python train.py --n_layer=12 --n_kv_head=5 --norm_eps=1e-05 --init_std_o=0.00437 --optimizer="adam_variant" --lr_head=0.00984
MLP neurons of a small language model. Each row is named by its layer, matrix (up: input weights) and neuron, and shows model dimensions 176-271. Each number is 50 + 15 x the weight over its row's rms, rounded and kept within 0 to 99.
A block is one neuron, or neurons of one layer that tend to fire together. Before each block is what it responds to, as a language model described it from the Wikipedia text at the highest values.

Sentence-opening function words. First word of a new sentence after a period, such as There, It, In, They, plus mid-sentence "in", "ft" in unit conversions and "Time" in infoboxes.
L4.up728:18 75 49 50 28 46 50 55 76 54 45 54 52 35 71 52 54 47 31 35 17 39 73 54 37 63 59 67 30 55 58 57 25 49 74 41 44 45 36 58 23 45 54 65 38 90 46 55 42 38 52 52 64 62 49 25 21 46 52 66 56 37 38 34 28 42 45 54 72 51 90 44 35 61 52 51 59 55 44 62 87 58 44 47 50 56 73 23 69 32 66 39 43 61 36 44

Coordinating conjunction junctions. Joins inside lists and coordinated phrases, mostly "and", also semicolons, "as" in "as well as", "with", "by" and "including", which open the next conjunct.
L4.up236:35 20 58 81 47 72 36 59 60 46 46 04 43 53 63 49 54 41 40 36 37 71 57 55 65 43 67 39 59 43 13 38 29 49 47 37 59 59 39 58 80 56 56 69 42 56 44 52 00 34 52 36 33 27 49 37 51 41 52 76 88 45 41 38 30 39 60 23 22 52 58 29 61 52 53 38 45 61 68 32 57 44 46 48 47 53 37 34 31 61 35 68 52 51 76 59

Noun-joining connectives. Connectives like and, with, of, by right after a noun that start a second item or complement, as in engineer and entrepreneur, Distribution and habitat, dispute with.
L5.up174:58 67 65 67 46 74 61 75 49 33 40 75 39 31 51 35 58 21 13 65 59 76 53 63 67 31 45 41 48 69 31 46 48 46 64 46 26 57 53 50 24 52 50 35 41 57 87 68 48 27 50 57 37 48 46 49 38 53 13 50 74 48 40 59 25 43 74 57 53 47 54 60 61 57 50 62 44 67 26 39 28 05 75 31 45 66 76 42 35 33 57 67 59 50 48 39
L5.up280:49 56 50 42 46 48 37 41 27 21 38 29 61 36 64 55 77 49 30 63 62 46 53 60 47 17 47 82 40 78 35 44 44 33 43 48 51 58 39 71 67 70 63 49 58 39 49 52 35 41 58 33 36 42 48 71 19 38 87 58 60 30 49 57 60 32 51 73 46 57 54 62 65 38 29 22 49 46 55 46 70 51 40 25 68 64 61 54 61 61 47 71 58 62 66 27
L5.up782:43 43 57 74 58 40 38 52 66 42 43 30 49 37 37 50 44 40 25 43 45 55 56 53 51 31 74 59 59 46 71 51 50 18 45 45 64 49 63 74 45 35 63 69 44 56 46 70 22 37 56 59 39 24 41 27 31 30 26 48 72 30 74 47 48 61 53 59 50 56 32 69 58 32 35 88 70 38 42 36 61 57 65 53 19 51 36 32 59 50 58 68 78 17 74 45
L5.up796:75 52 55 52 52 77 67 47 76 32 52 39 77 50 49 60 55 31 44 43 65 52 56 61 79 40 62 69 52 70 59 65 40 47 47 44 75 45 38 58 41 52 33 52 38 47 36 74 41 35 50 57 49 36 61 69 45 44 48 38 64 51 33 59 51 51 58 29 64 62 59 53 46 57 57 76 14 56 33 52 67 12 40 52 34 71 47 78 41 29 40 71 59 35 71 55
L5.up1046:54 70 67 62 57 64 79 39 49 58 54 69 61 43 61 36 61 34 51 19 47 63 67 55 42 37 39 74 47 48 29 64 25 47 20 16 73 66 17 52 54 53 63 59 49 41 49 51 22 19 35 64 38 61 62 74 30 44 70 48 54 53 36 37 50 55 41 36 43 80 53 37 43 54 44 61 50 53 32 47 59 23 77 49 36 54 63 50 58 59 36 67 41 44 50 44
L5.up1105:50 80 58 63 53 47 48 73 67 12 47 63 27 68 53 37 65 50 61 29 52 60 40 50 70 12 51 64 52 47 46 67 43 19 68 47 90 54 37 49 30 53 43 39 16 44 27 62 34 26 64 42 31 58 57 46 50 62 52 52 57 59 50 43 39 57 55 23 32 51 84 41 59 39 57 50 49 59 40 64 74 27 83 40 58 52 42 45 36 35 33 37 29 26 59 63
L5.up1136:37 72 25 46 68 36 41 45 37 37 50 38 75 41 47 43 63 61 48 41 56 51 81 53 83 61 55 59 53 51 36 48 71 48 61 66 71 33 49 45 48 75 36 52 31 41 46 50 40 43 46 41 62 42 45 47 57 21 68 18 40 54 46 30 45 22 68 21 37 62 55 70 47 46 39 33 25 33 62 68 90 57 82 41 35 56 58 72 34 38 37 43 41 80 22 54
L5.up1223:47 39 38 63 54 78 69 21 66 32 48 67 68 30 49 22 67 18 38 34 52 53 30 59 50 46 51 70 67 51 37 51 53 43 40 43 71 46 46 42 42 87 47 47 20 40 66 42 62 34 55 12 69 49 58 61 55 48 43 65 62 40 36 43 62 43 92 06 51 53 58 40 53 64 33 65 35 56 46 56 91 49 41 43 62 63 52 64 34 30 59 51 43 47 61 62

Clause-joining "and". Coordinating "and" (sometimes "or") right after a comma or a completed clause, starting a new clause or final list item, e.g. "games, and he averaged".
L5.up18:75 57 66 63 65 58 71 60 13 49 48 34 55 42 51 56 58 51 51 52 54 85 60 42 37 52 37 58 79 32 40 44 63 63 50 59 68 59 45 41 53 45 34 69 35 82 61 36 59 53 46 58 34 46 57 52 45 36 42 42 33 38 49 53 24 68 60 39 48 37 64 15 43 36 25 50 28 57 80 43 51 50 26 38 57 34 48 41 59 49 33 72 46 51 47 58
L5.up121:72 52 57 56 59 99 44 53 61 41 25 67 35 39 47 22 47 43 61 16 28 34 52 39 60 56 42 69 57 28 55 39 51 56 73 38 81 46 50 45 28 60 45 22 34 59 57 53 33 48 39 78 35 40 55 40 68 60 22 48 41 69 62 46 54 46 53 60 44 50 43 56 36 75 45 65 64 60 38 45 56 30 44 58 44 38 54 42 73 26 35 42 57 16 50 39
L5.up379:32 64 46 69 71 77 50 76 41 34 55 27 67 47 70 66 47 43 49 36 32 47 64 54 43 39 50 64 60 55 52 56 69 34 63 69 55 35 53 48 28 73 77 26 44 55 44 56 59 55 37 51 10 45 66 40 27 50 50 54 84 62 32 41 42 51 44 28 83 57 82 50 22 66 37 45 41 42 39 55 29 20 56 39 58 58 59 46 58 34 42 59 71 76 64 35
L5.up456:35 60 46 71 45 65 53 46 18 41 59 30 67 50 51 44 59 80 15 82 40 63 40 57 52 41 47 48 53 57 51 43 69 52 39 64 81 35 27 33 23 63 53 45 34 61 45 39 50 45 24 56 62 60 56 38 50 65 40 56 45 53 46 56 07 45 71 47 49 40 41 10 24 52 36 46 24 57 52 55 62 46 34 66 41 37 31 15 25 31 51 17 49 52 13 54
L5.up498:50 69 30 60 29 40 31 53 49 51 42 53 48 21 77 53 54 38 39 64 49 63 54 60 45 52 30 32 39 33 43 74 60 66 60 65 40 45 40 45 49 50 47 29 63 48 30 82 34 30 50 52 48 68 27 44 63 65 54 83 32 67 33 21 55 17 47 51 22 51 46 20 25 50 47 39 50 44 65 65 34 28 59 48 66 56 78 57 57 56 52 53 79 71 30 75
L5.up509:77 38 29 64 73 51 60 62 55 72 34 51 46 25 48 46 65 57 34 48 46 43 59 51 74 52 32 70 56 65 39 68 43 41 85 46 66 47 30 96 56 67 57 52 45 31 50 63 33 51 42 55 42 25 59 58 32 47 84 55 50 45 64 56 32 39 42 22 47 51 49 42 54 38 29 63 41 38 37 51 38 48 72 17 46 43 36 66 51 37 51 55 29 33 55 55
L5.up707:30 45 35 50 57 63 64 23 10 62 62 42 61 66 63 31 69 63 40 57 34 60 56 54 65 39 57 57 57 63 61 48 59 75 48 25 61 33 43 68 59 36 51 38 42 52 64 64 57 55 51 48 49 49 60 54 60 67 48 27 78 44 36 58 07 36 56 49 37 47 57 46 20 34 55 72 33 66 46 66 32 21 61 74 37 59 48 57 40 64 51 44 52 43 35 13
L5.up1014:49 50 49 43 48 65 66 58 15 41 44 64 49 49 64 27 77 33 71 63 10 30 42 60 62 40 48 73 61 78 04 41 35 47 39 23 57 32 37 42 30 44 66 80 27 59 67 53 28 38 30 46 23 59 56 47 38 41 73 39 33 51 47 56 43 57 63 52 59 32 62 43 65 38 39 65 53 47 61 68 55 64 39 44 37 25 51 39 42 51 48 68 40 36 39 50

Compound-joining connectors. Hyphens, dashes, and occasionally "and" or "&" that join two names or words into a compound, such as Russo-Circassian, African-American, Waterloo & City.
L5.up4:41 39 41 35 59 67 65 70 58 76 48 40 48 32 23 57 57 48 49 41 53 39 73 57 67 58 50 65 56 12 39 46 43 39 79 71 68 57 43 75 44 58 37 43 50 38 40 63 65 62 67 61 26 28 42 59 19 21 33 44 56 38 51 43 50 53 55 48 57 29 34 47 40 89 43 52 34 59 36 59 81 39 63 57 40 35 64 41 48 35 52 55 42 65 78 58
L5.up101:44 67 61 55 47 71 23 58 39 59 55 54 43 26 26 47 57 62 56 25 50 42 66 60 53 72 33 58 58 51 42 68 55 46 62 56 47 64 38 65 61 37 53 36 39 40 26 43 54 53 71 52 29 45 70 50 54 32 53 29 63 38 55 50 73 68 42 19 29 70 29 74 82 69 74 35 32 53 59 43 89 47 63 67 61 42 50 46 44 65 56 55 56 49 48 24
L5.up154:56 42 44 44 60 46 52 77 39 31 28 47 58 53 42 49 52 36 52 60 41 45 43 49 75 40 62 56 95 47 34 42 62 54 86 78 45 40 57 79 37 56 45 39 32 42 48 32 55 40 72 62 23 33 47 61 62 33 56 67 68 31 49 45 30 38 74 39 38 46 64 63 51 60 62 42 32 47 49 62 72 31 65 45 55 55 56 55 36 60 68 53 43 54 40 53
L5.up170:57 51 50 42 72 62 75 77 61 29 42 48 50 55 23 66 64 40 58 47 50 62 54 73 84 58 60 59 77 42 29 39 33 18 51 59 40 70 50 44 52 60 58 49 47 36 61 38 48 44 54 45 62 59 39 82 46 29 49 47 32 69 55 69 34 63 61 38 63 44 50 62 59 48 58 62 37 57 54 57 95 42 66 64 59 51 69 52 55 41 14 67 46 47 59 56
L5.up234:47 72 54 33 68 30 45 73 45 64 56 33 41 27 66 42 76 35 83 40 46 47 40 64 65 26 26 48 54 55 19 59 47 12 54 71 79 65 48 57 64 33 29 51 48 50 62 15 52 48 51 30 47 43 29 57 60 39 74 41 65 31 42 68 40 36 57 50 44 51 62 37 55 60 68 68 31 80 79 53 74 12 46 61 51 45 41 69 21 63 57 67 35 43 54 63
L5.up763:43 53 40 35 50 66 47 72 89 53 34 60 68 47 47 42 59 59 45 37 51 55 33 45 64 45 39 66 69 20 25 56 45 46 78 43 57 78 38 51 69 81 75 60 52 27 21 71 34 52 65 36 27 23 50 70 24 44 49 50 32 44 58 57 53 59 52 51 44 33 60 59 48 69 45 49 31 50 43 44 59 58 57 58 31 48 69 56 45 55 58 40 26 57 87 52
L5.up1001:57 49 57 28 60 49 54 48 83 73 40 73 44 38 64 44 63 42 13 31 52 69 52 54 45 45 33 71 48 51 34 31 54 43 87 28 54 46 49 62 43 80 58 59 27 50 38 28 28 50 63 59 27 29 43 68 35 26 28 22 56 36 48 63 35 62 66 72 40 50 49 64 77 92 57 69 28 66 40 40 54 45 52 64 36 43 65 30 37 29 37 98 48 64 99 43
L5.up1180:70 71 38 18 50 59 46 50 40 49 40 68 30 29 37 38 65 58 47 43 45 55 46 66 67 68 55 46 82 38 42 43 35 43 55 40 44 58 28 64 74 49 45 45 34 26 32 69 35 47 41 68 25 25 67 66 38 51 29 43 40 38 33 54 37 54 53 66 59 38 31 45 37 80 73 39 62 44 68 62 54 49 43 73 76 32 63 68 31 59 47 68 37 50 33 58

Sentence-opening "In" before dates. Sentence- or paragraph-initial "In" opening a date phrase in historical narrative, e.g. "In 1913", "In October 2020"; weaker on main verbs like is, takes.
L5.up195:54 65 71 67 55 68 64 57 58 28 55 29 49 49 44 19 96 08 37 72 37 48 49 63 44 36 49 77 44 56 59 42 37 39 36 33 40 51 36 39 37 46 46 57 60 44 36 60 60 31 28 16 37 58 62 42 49 39 30 54 55 54 46 67 20 68 44 68 40 79 77 39 21 48 74 63 48 60 59 48 73 27 32 45 45 56 69 48 70 45 45 38 33 16 25 35
L5.up407:47 78 66 72 43 62 53 51 60 23 38 53 29 51 71 51 70 45 17 15 43 52 63 49 35 33 68 60 37 37 54 42 38 48 79 26 67 33 43 45 26 45 67 45 30 46 40 59 31 58 47 61 24 66 60 26 53 33 52 45 76 47 47 30 58 50 55 40 53 47 57 44 26 68 48 37 60 62 48 66 73 33 72 39 61 31 78 25 51 43 62 41 23 49 50 55
L5.up558:51 66 39 40 33 27 49 36 37 30 59 00 46 40 65 32 51 22 60 36 41 46 35 44 35 25 40 88 59 47 49 99 45 51 77 60 56 48 61 32 33 35 27 45 59 60 29 43 31 54 53 42 43 82 41 46 62 49 29 48 30 53 41 43 41 58 43 71 20 52 53 38 25 42 52 46 41 74 28 55 61 51 39 40 44 52 85 70 77 30 60 44 59 51 51 46
L5.up662:40 44 35 55 48 64 53 49 67 44 77 27 44 52 62 53 52 49 53 29 30 44 47 52 46 65 46 62 60 77 26 52 53 32 57 54 61 51 54 38 30 64 34 84 52 50 42 67 45 43 69 26 31 70 54 51 23 54 79 48 41 36 64 45 33 46 51 50 60 65 87 51 26 32 36 57 23 35 56 72 80 64 49 80 63 50 54 47 32 25 52 24 23 59 21 54
L5.up668:58 37 65 46 68 38 67 52 55 52 57 58 52 18 60 49 64 29 38 37 41 54 44 43 36 26 29 73 62 48 39 70 46 05 50 55 43 42 58 53 15 65 58 53 49 41 31 21 41 40 39 25 27 38 39 62 34 42 65 29 65 59 49 53 86 64 51 33 62 45 60 56 49 72 38 66 36 64 85 53 66 56 83 54 62 50 48 27 20 37 70 74 32 39 77 61
L5.up941:62 54 48 39 38 40 43 38 60 24 42 44 71 50 41 40 48 39 57 34 59 34 49 58 59 40 61 82 56 49 42 56 25 32 48 55 42 34 17 54 59 40 45 77 41 62 32 28 45 46 47 53 37 72 35 48 55 69 62 59 45 43 28 34 37 57 60 53 55 50 58 68 40 51 50 50 41 70 45 47 40 37 66 46 39 51 63 42 46 39 66 38 50 41 56 48
L5.up964:79 55 39 51 54 58 59 45 76 35 76 88 55 57 42 55 75 63 59 20 64 47 46 68 70 47 78 88 67 33 28 54 42 85 42 44 59 66 53 49 48 57 66 29 54 24 42 45 49 44 52 56 53 68 60 35 38 23 51 57 53 45 42 53 45 11 64 46 28 38 63 46 47 56 38 44 33 36 42 63 57 43 42 46 28 51 39 31 52 47 68 30 82 71 33 35
L5.up1272:36 78 48 44 68 43 60 54 54 53 31 58 61 50 48 29 51 35 67 26 53 35 48 52 65 53 42 71 69 30 48 47 48 50 57 43 66 35 47 29 49 62 69 35 36 33 59 26 40 58 47 21 58 48 58 27 45 44 43 54 59 45 59 48 42 63 64 22 68 41 63 54 70 46 25 57 29 55 61 83 44 64 49 37 75 47 64 54 45 51 35 76 38 54 53 42

Punctuation-joined affix tokens. Tokens that attach to or break off a preceding word: opening parentheses after a noun, possessive or contracted 's, hyphens, closing quotes, line breaks, and endings like -ly.
L2.up76:48 73 61 41 57 49 37 60 60 69 48 33 47 37 51 39 62 53 57 45 44 28 56 44 40 69 52 63 84 37 58 92 69 50 40 39 54 55 47 60 75 29 31 41 73 56 29 75 31 29 57 63 63 40 47 52 60 57 53 39 43 64 44 21 58 30 36 31 32 42 25 42 49 63 58 54 56 62 59 53 78 38 58 44 44 50 70 68 59 43 24 47 55 40 44 40
L2.up530:69 36 45 31 87 76 81 56 36 55 48 65 56 28 53 53 69 45 53 22 49 45 57 52 83 33 42 62 59 42 46 40 49 60 38 63 65 62 48 64 75 95 52 42 32 31 51 37 60 50 59 45 25 56 50 44 51 49 63 25 45 49 55 43 34 09 67 35 49 61 45 43 44 76 35 61 11 39 40 57 42 63 32 53 55 40 64 46 61 44 51 60 60 27 43 62
L2.up610:64 10 64 65 36 53 32 67 28 61 48 76 50 58 44 50 32 36 52 31 53 36 37 62 30 26 29 41 53 83 66 28 44 38 77 50 61 19 50 55 51 70 62 54 61 55 24 71 50 31 56 33 31 30 27 51 57 54 42 52 51 57 53 51 42 46 41 36 49 30 40 53 26 38 43 42 25 53 27 54 71 20 56 62 29 45 67 45 37 30 63 40 36 21 52 37
L2.up962:59 44 52 69 57 52 45 36 18 81 57 47 54 21 40 38 70 44 71 14 00 46 41 48 64 42 47 67 50 53 65 63 28 56 71 23 66 60 43 35 42 66 33 78 47 54 32 44 67 43 39 34 35 43 48 41 43 32 46 67 54 67 54 48 66 36 48 68 42 37 61 48 22 71 62 40 44 56 60 60 55 68 56 59 62 32 74 34 71 31 45 48 44 37 71 38
L2.up991:72 55 38 38 48 45 48 57 38 47 26 76 54 33 58 50 61 46 31 26 50 33 40 41 53 63 59 59 43 76 41 37 26 46 53 67 50 47 53 59 13 56 61 26 59 78 44 65 36 18 48 58 34 64 62 67 52 22 91 47 47 31 29 38 48 24 64 53 75 38 29 53 59 59 60 48 34 63 40 57 64 52 21 40 10 39 65 54 53 39 75 59 57 44 43 44
L2.up1059:39 65 39 44 68 66 95 53 52 69 42 41 48 37 35 32 57 47 51 41 49 20 55 62 56 50 61 37 57 68 51 45 30 81 59 40 53 35 53 51 58 54 62 65 58 67 38 58 22 62 44 24 44 51 63 52 39 43 60 38 66 51 42 51 29 22 47 43 36 62 37 61 39 49 40 43 50 66 31 55 31 48 31 81 50 63 65 49 43 50 70 08 52 54 25 39
L2.up1104:45 25 50 51 81 71 43 63 39 53 54 52 52 29 54 39 67 22 35 32 52 46 12 54 53 55 42 63 28 91 56 51 28 46 65 58 77 48 43 49 47 58 59 58 56 54 47 27 45 32 62 81 28 50 61 43 52 50 55 31 65 65 50 58 25 20 53 57 33 53 34 58 57 46 44 53 28 69 63 57 40 40 33 54 30 29 33 57 63 35 72 55 40 15 56 41
L2.up1264:70 66 52 45 42 78 78 75 43 44 40 48 39 47 72 41 59 66 63 53 44 64 33 49 40 65 35 57 63 63 37 50 51 39 57 47 75 26 50 69 66 51 38 35 43 62 29 38 63 50 45 35 60 63 31 60 59 45 34 66 42 82 47 43 62 35 66 47 70 66 57 80 19 61 54 70 46 53 48 54 73 39 56 69 51 45 63 50 55 42 48 39 63 06 33 47

Sentence-initial "In". The word "In" opening a sentence or section, after a period or heading, as in "In 1995" and "In addition"; also "According", "in".
L2.up14:36 48 58 41 53 65 40 55 57 56 44 36 57 47 53 53 74 37 52 28 47 52 59 48 70 54 33 54 56 70 49 31 40 70 33 44 38 64 39 25 47 48 51 46 54 55 44 59 56 48 52 29 43 47 62 18 26 57 64 30 67 56 13 47 55 16 82 34 63 75 86 53 65 41 61 52 30 49 22 46 44 39 84 47 46 59 36 56 53 58 52 53 46 65 40 59
L2.up133:54 62 61 39 75 55 61 39 53 66 53 69 44 23 32 43 35 29 63 42 53 40 32 55 45 45 54 55 57 57 48 37 27 67 60 57 64 57 57 52 49 42 57 62 54 45 62 47 45 49 36 46 28 45 56 44 56 21 56 59 52 23 51 44 75 41 38 48 30 30 67 12 58 54 61 49 54 64 30 29 51 35 30 59 50 56 41 60 36 57 56 47 37 36 59 58
L2.up178:26 65 54 43 50 61 42 78 84 60 38 56 63 39 48 30 73 38 76 56 47 43 41 55 62 50 50 55 45 46 60 41 36 26 47 42 67 44 51 46 41 68 26 48 72 49 47 28 38 35 17 53 32 57 45 64 49 48 62 69 59 36 42 56 34 50 53 42 59 62 71 59 60 36 39 55 65 45 53 37 28 33 36 61 79 42 62 45 54 36 59 62 39 52 54 69
L2.up186:57 45 41 21 46 79 39 49 43 61 43 77 50 45 46 63 46 43 70 46 34 35 15 51 72 35 63 75 43 72 20 53 64 57 56 26 71 59 38 53 76 46 50 47 47 66 68 57 42 35 63 03 22 65 52 53 42 35 73 57 47 29 44 41 60 66 39 56 46 55 66 49 58 38 51 54 73 60 73 62 55 57 54 65 71 46 56 35 73 50 74 43 61 72 38 59
L2.up197:38 43 48 49 32 47 74 61 66 58 47 76 53 49 64 46 46 53 56 47 40 31 67 52 44 34 62 67 55 51 51 53 41 68 76 56 63 53 35 49 63 63 56 43 28 59 51 51 39 24 36 22 49 65 54 60 39 57 74 53 59 41 35 48 35 31 74 52 44 44 60 40 36 59 61 78 42 31 38 58 35 48 20 76 76 58 49 31 52 26 49 51 41 38 77 67
L2.up263:48 53 54 63 39 33 51 56 54 35 59 43 37 55 38 38 62 37 54 27 50 41 69 70 63 65 60 64 45 76 43 23 50 58 85 59 69 49 36 20 28 53 33 33 38 43 56 29 58 44 51 39 36 63 50 24 44 33 78 74 41 16 31 62 43 27 58 55 73 39 74 33 50 47 38 51 31 64 60 68 50 39 64 46 76 53 55 60 37 48 63 79 45 47 53 71
L2.up945:26 43 45 38 36 49 41 26 34 52 38 16 53 27 46 26 57 21 07 55 44 37 51 58 60 58 66 65 28 81 44 65 41 56 44 31 45 50 43 55 48 45 46 69 49 73 73 40 45 39 57 60 62 36 63 41 25 50 65 57 82 49 51 45 49 47 39 71 59 69 30 49 24 44 57 41 62 70 85 43 51 41 67 49 26 49 66 38 51 50 80 95 50 54 69 54
L2.up1265:49 74 53 58 55 48 61 49 70 46 43 45 38 38 35 54 70 31 62 28 45 71 40 40 50 32 35 79 84 52 55 77 65 27 63 22 59 48 36 48 46 27 20 45 54 57 59 49 46 50 48 07 34 41 60 30 41 59 32 43 41 72 47 29 58 55 41 45 24 47 46 26 49 70 56 53 42 80 53 57 57 33 74 56 77 54 63 42 73 37 48 33 48 26 65 48

Compound-joining punctuation. Hyphens joining the first part of a compound word to the next, as in wedge-shaped, thirty-four, best-known; sometimes an opening quote or parenthesis.
L4.up506:38 48 30 35 74 64 55 37 69 36 34 56 57 58 39 37 72 31 31 54 58 58 71 70 65 17 59 42 78 44 55 34 59 50 31 79 44 52 48 53 77 89 58 41 22 25 65 46 34 34 53 40 65 35 37 47 41 38 52 59 59 45 42 53 41 37 78 43 48 56 34 55 59 65 49 75 41 41 54 44 50 50 42 27 20 41 43 43 25 29 51 38 45 30 32 87

Anaphoric entity nouns. Generic nouns after "the" that refer back to a named entity, such as the series, the company, the paper, the latter, plus clause-linking "and"/"while" after commas.
L4.up1250:53 46 51 57 53 39 29 43 52 59 36 27 72 35 35 28 40 60 38 43 41 53 36 45 47 39 38 58 66 35 55 52 51 63 64 43 64 62 62 47 57 59 49 50 51 55 21 34 29 40 44 31 57 46 65 55 53 72 47 66 38 81 56 36 43 34 62 15 25 90 55 40 33 55 47 46 45 45 48 58 73 31 44 69 35 44 51 43 15 45 25 36 79 65 49 41

Prepositions after participles. Prepositions, mostly agent "by", right after a past participle or verb, introducing who did it: released by, signed under, written by, according to.
L2.up91:35 65 47 50 53 57 44 30 39 56 53 41 78 34 48 08 65 32 45 21 50 39 53 59 54 35 67 56 66 48 45 65 53 28 54 58 69 33 28 47 79 70 33 51 68 25 57 38 34 48 54 18 72 63 48 57 35 21 67 61 34 51 44 42 58 55 61 22 10 51 53 09 54 74 69 72 47 44 52 52 78 59 47 61 41 26 42 52 33 36 50 59 61 51 49 60
L2.up106:44 70 52 80 71 46 49 33 26 66 52 57 73 47 18 47 41 59 59 08 36 37 38 46 50 56 78 59 41 31 71 86 69 56 55 51 66 56 44 69 31 43 32 39 35 53 59 35 83 50 64 24 39 58 39 32 39 42 58 57 51 52 25 21 51 63 75 30 68 72 59 39 68 85 57 65 34 62 51 58 48 46 52 52 69 49 73 62 88 23 63 48 68 52 50 44
L2.up260:41 54 31 50 61 67 54 23 38 18 27 56 57 45 70 44 38 15 30 56 53 56 53 68 61 24 65 67 47 69 50 62 65 69 49 58 39 39 62 46 58 42 29 50 45 32 63 70 66 31 65 41 60 52 38 35 29 34 56 54 67 78 44 31 46 41 79 50 51 61 68 35 74 47 54 45 13 37 55 65 45 43 44 34 51 42 49 36 62 51 50 73 49 66 36 53
L2.up270:41 39 52 55 43 35 41 69 45 63 34 37 54 41 46 62 70 54 47 37 42 37 41 56 41 39 45 48 45 52 59 67 75 40 62 48 74 55 54 52 25 59 21 33 32 39 42 25 24 46 66 33 58 47 67 49 47 68 50 46 55 47 58 47 36 40 76 51 52 95 57 34 38 64 54 55 48 64 42 69 32 50 31 84 52 52 83 39 38 47 65 44 48 54 55 64
L2.up472:56 49 52 67 63 44 49 48 62 37 42 56 84 57 42 22 58 51 44 27 51 45 22 55 70 62 77 42 57 65 44 56 64 24 62 59 85 30 45 28 50 71 31 65 68 40 56 46 66 46 37 45 41 39 47 50 53 44 42 38 42 66 58 57 43 24 52 32 44 46 32 09 49 30 68 40 35 59 70 38 65 17 44 10 39 50 35 58 60 20 47 60 42 56 31 56
L2.up943:50 50 61 64 52 50 49 54 33 39 35 43 62 48 53 45 56 43 65 47 47 49 38 42 43 59 56 51 34 52 36 64 48 99 54 33 59 28 33 50 43 59 40 68 45 48 41 54 63 16 47 56 46 73 67 59 59 26 58 28 61 50 57 44 49 46 61 45 43 48 57 42 40 68 54 44 32 74 22 51 63 50 48 79 45 48 62 47 67 35 42 53 49 63 59 51
L2.up1044:36 30 55 65 44 60 35 59 50 73 38 73 74 53 41 37 52 49 45 48 44 26 47 42 50 05 56 78 64 25 47 60 35 44 57 51 75 48 45 57 24 62 38 66 44 82 59 25 48 52 62 51 49 45 82 60 25 43 54 65 37 39 67 57 50 53 79 28 42 69 61 45 41 60 52 49 35 29 49 44 50 65 71 37 51 50 43 27 72 22 48 45 27 55 60 62
L2.up1218:42 41 54 71 55 40 48 54 56 71 48 30 83 59 43 56 37 50 89 08 49 52 38 54 42 44 67 69 28 55 62 62 73 66 57 67 55 44 38 46 26 63 41 42 17 38 55 48 46 20 50 49 54 47 69 57 22 57 58 75 75 61 38 39 47 47 99 45 68 63 44 44 59 58 59 53 15 71 47 57 44 59 68 36 62 57 44 43 61 10 40 64 41 35 41 45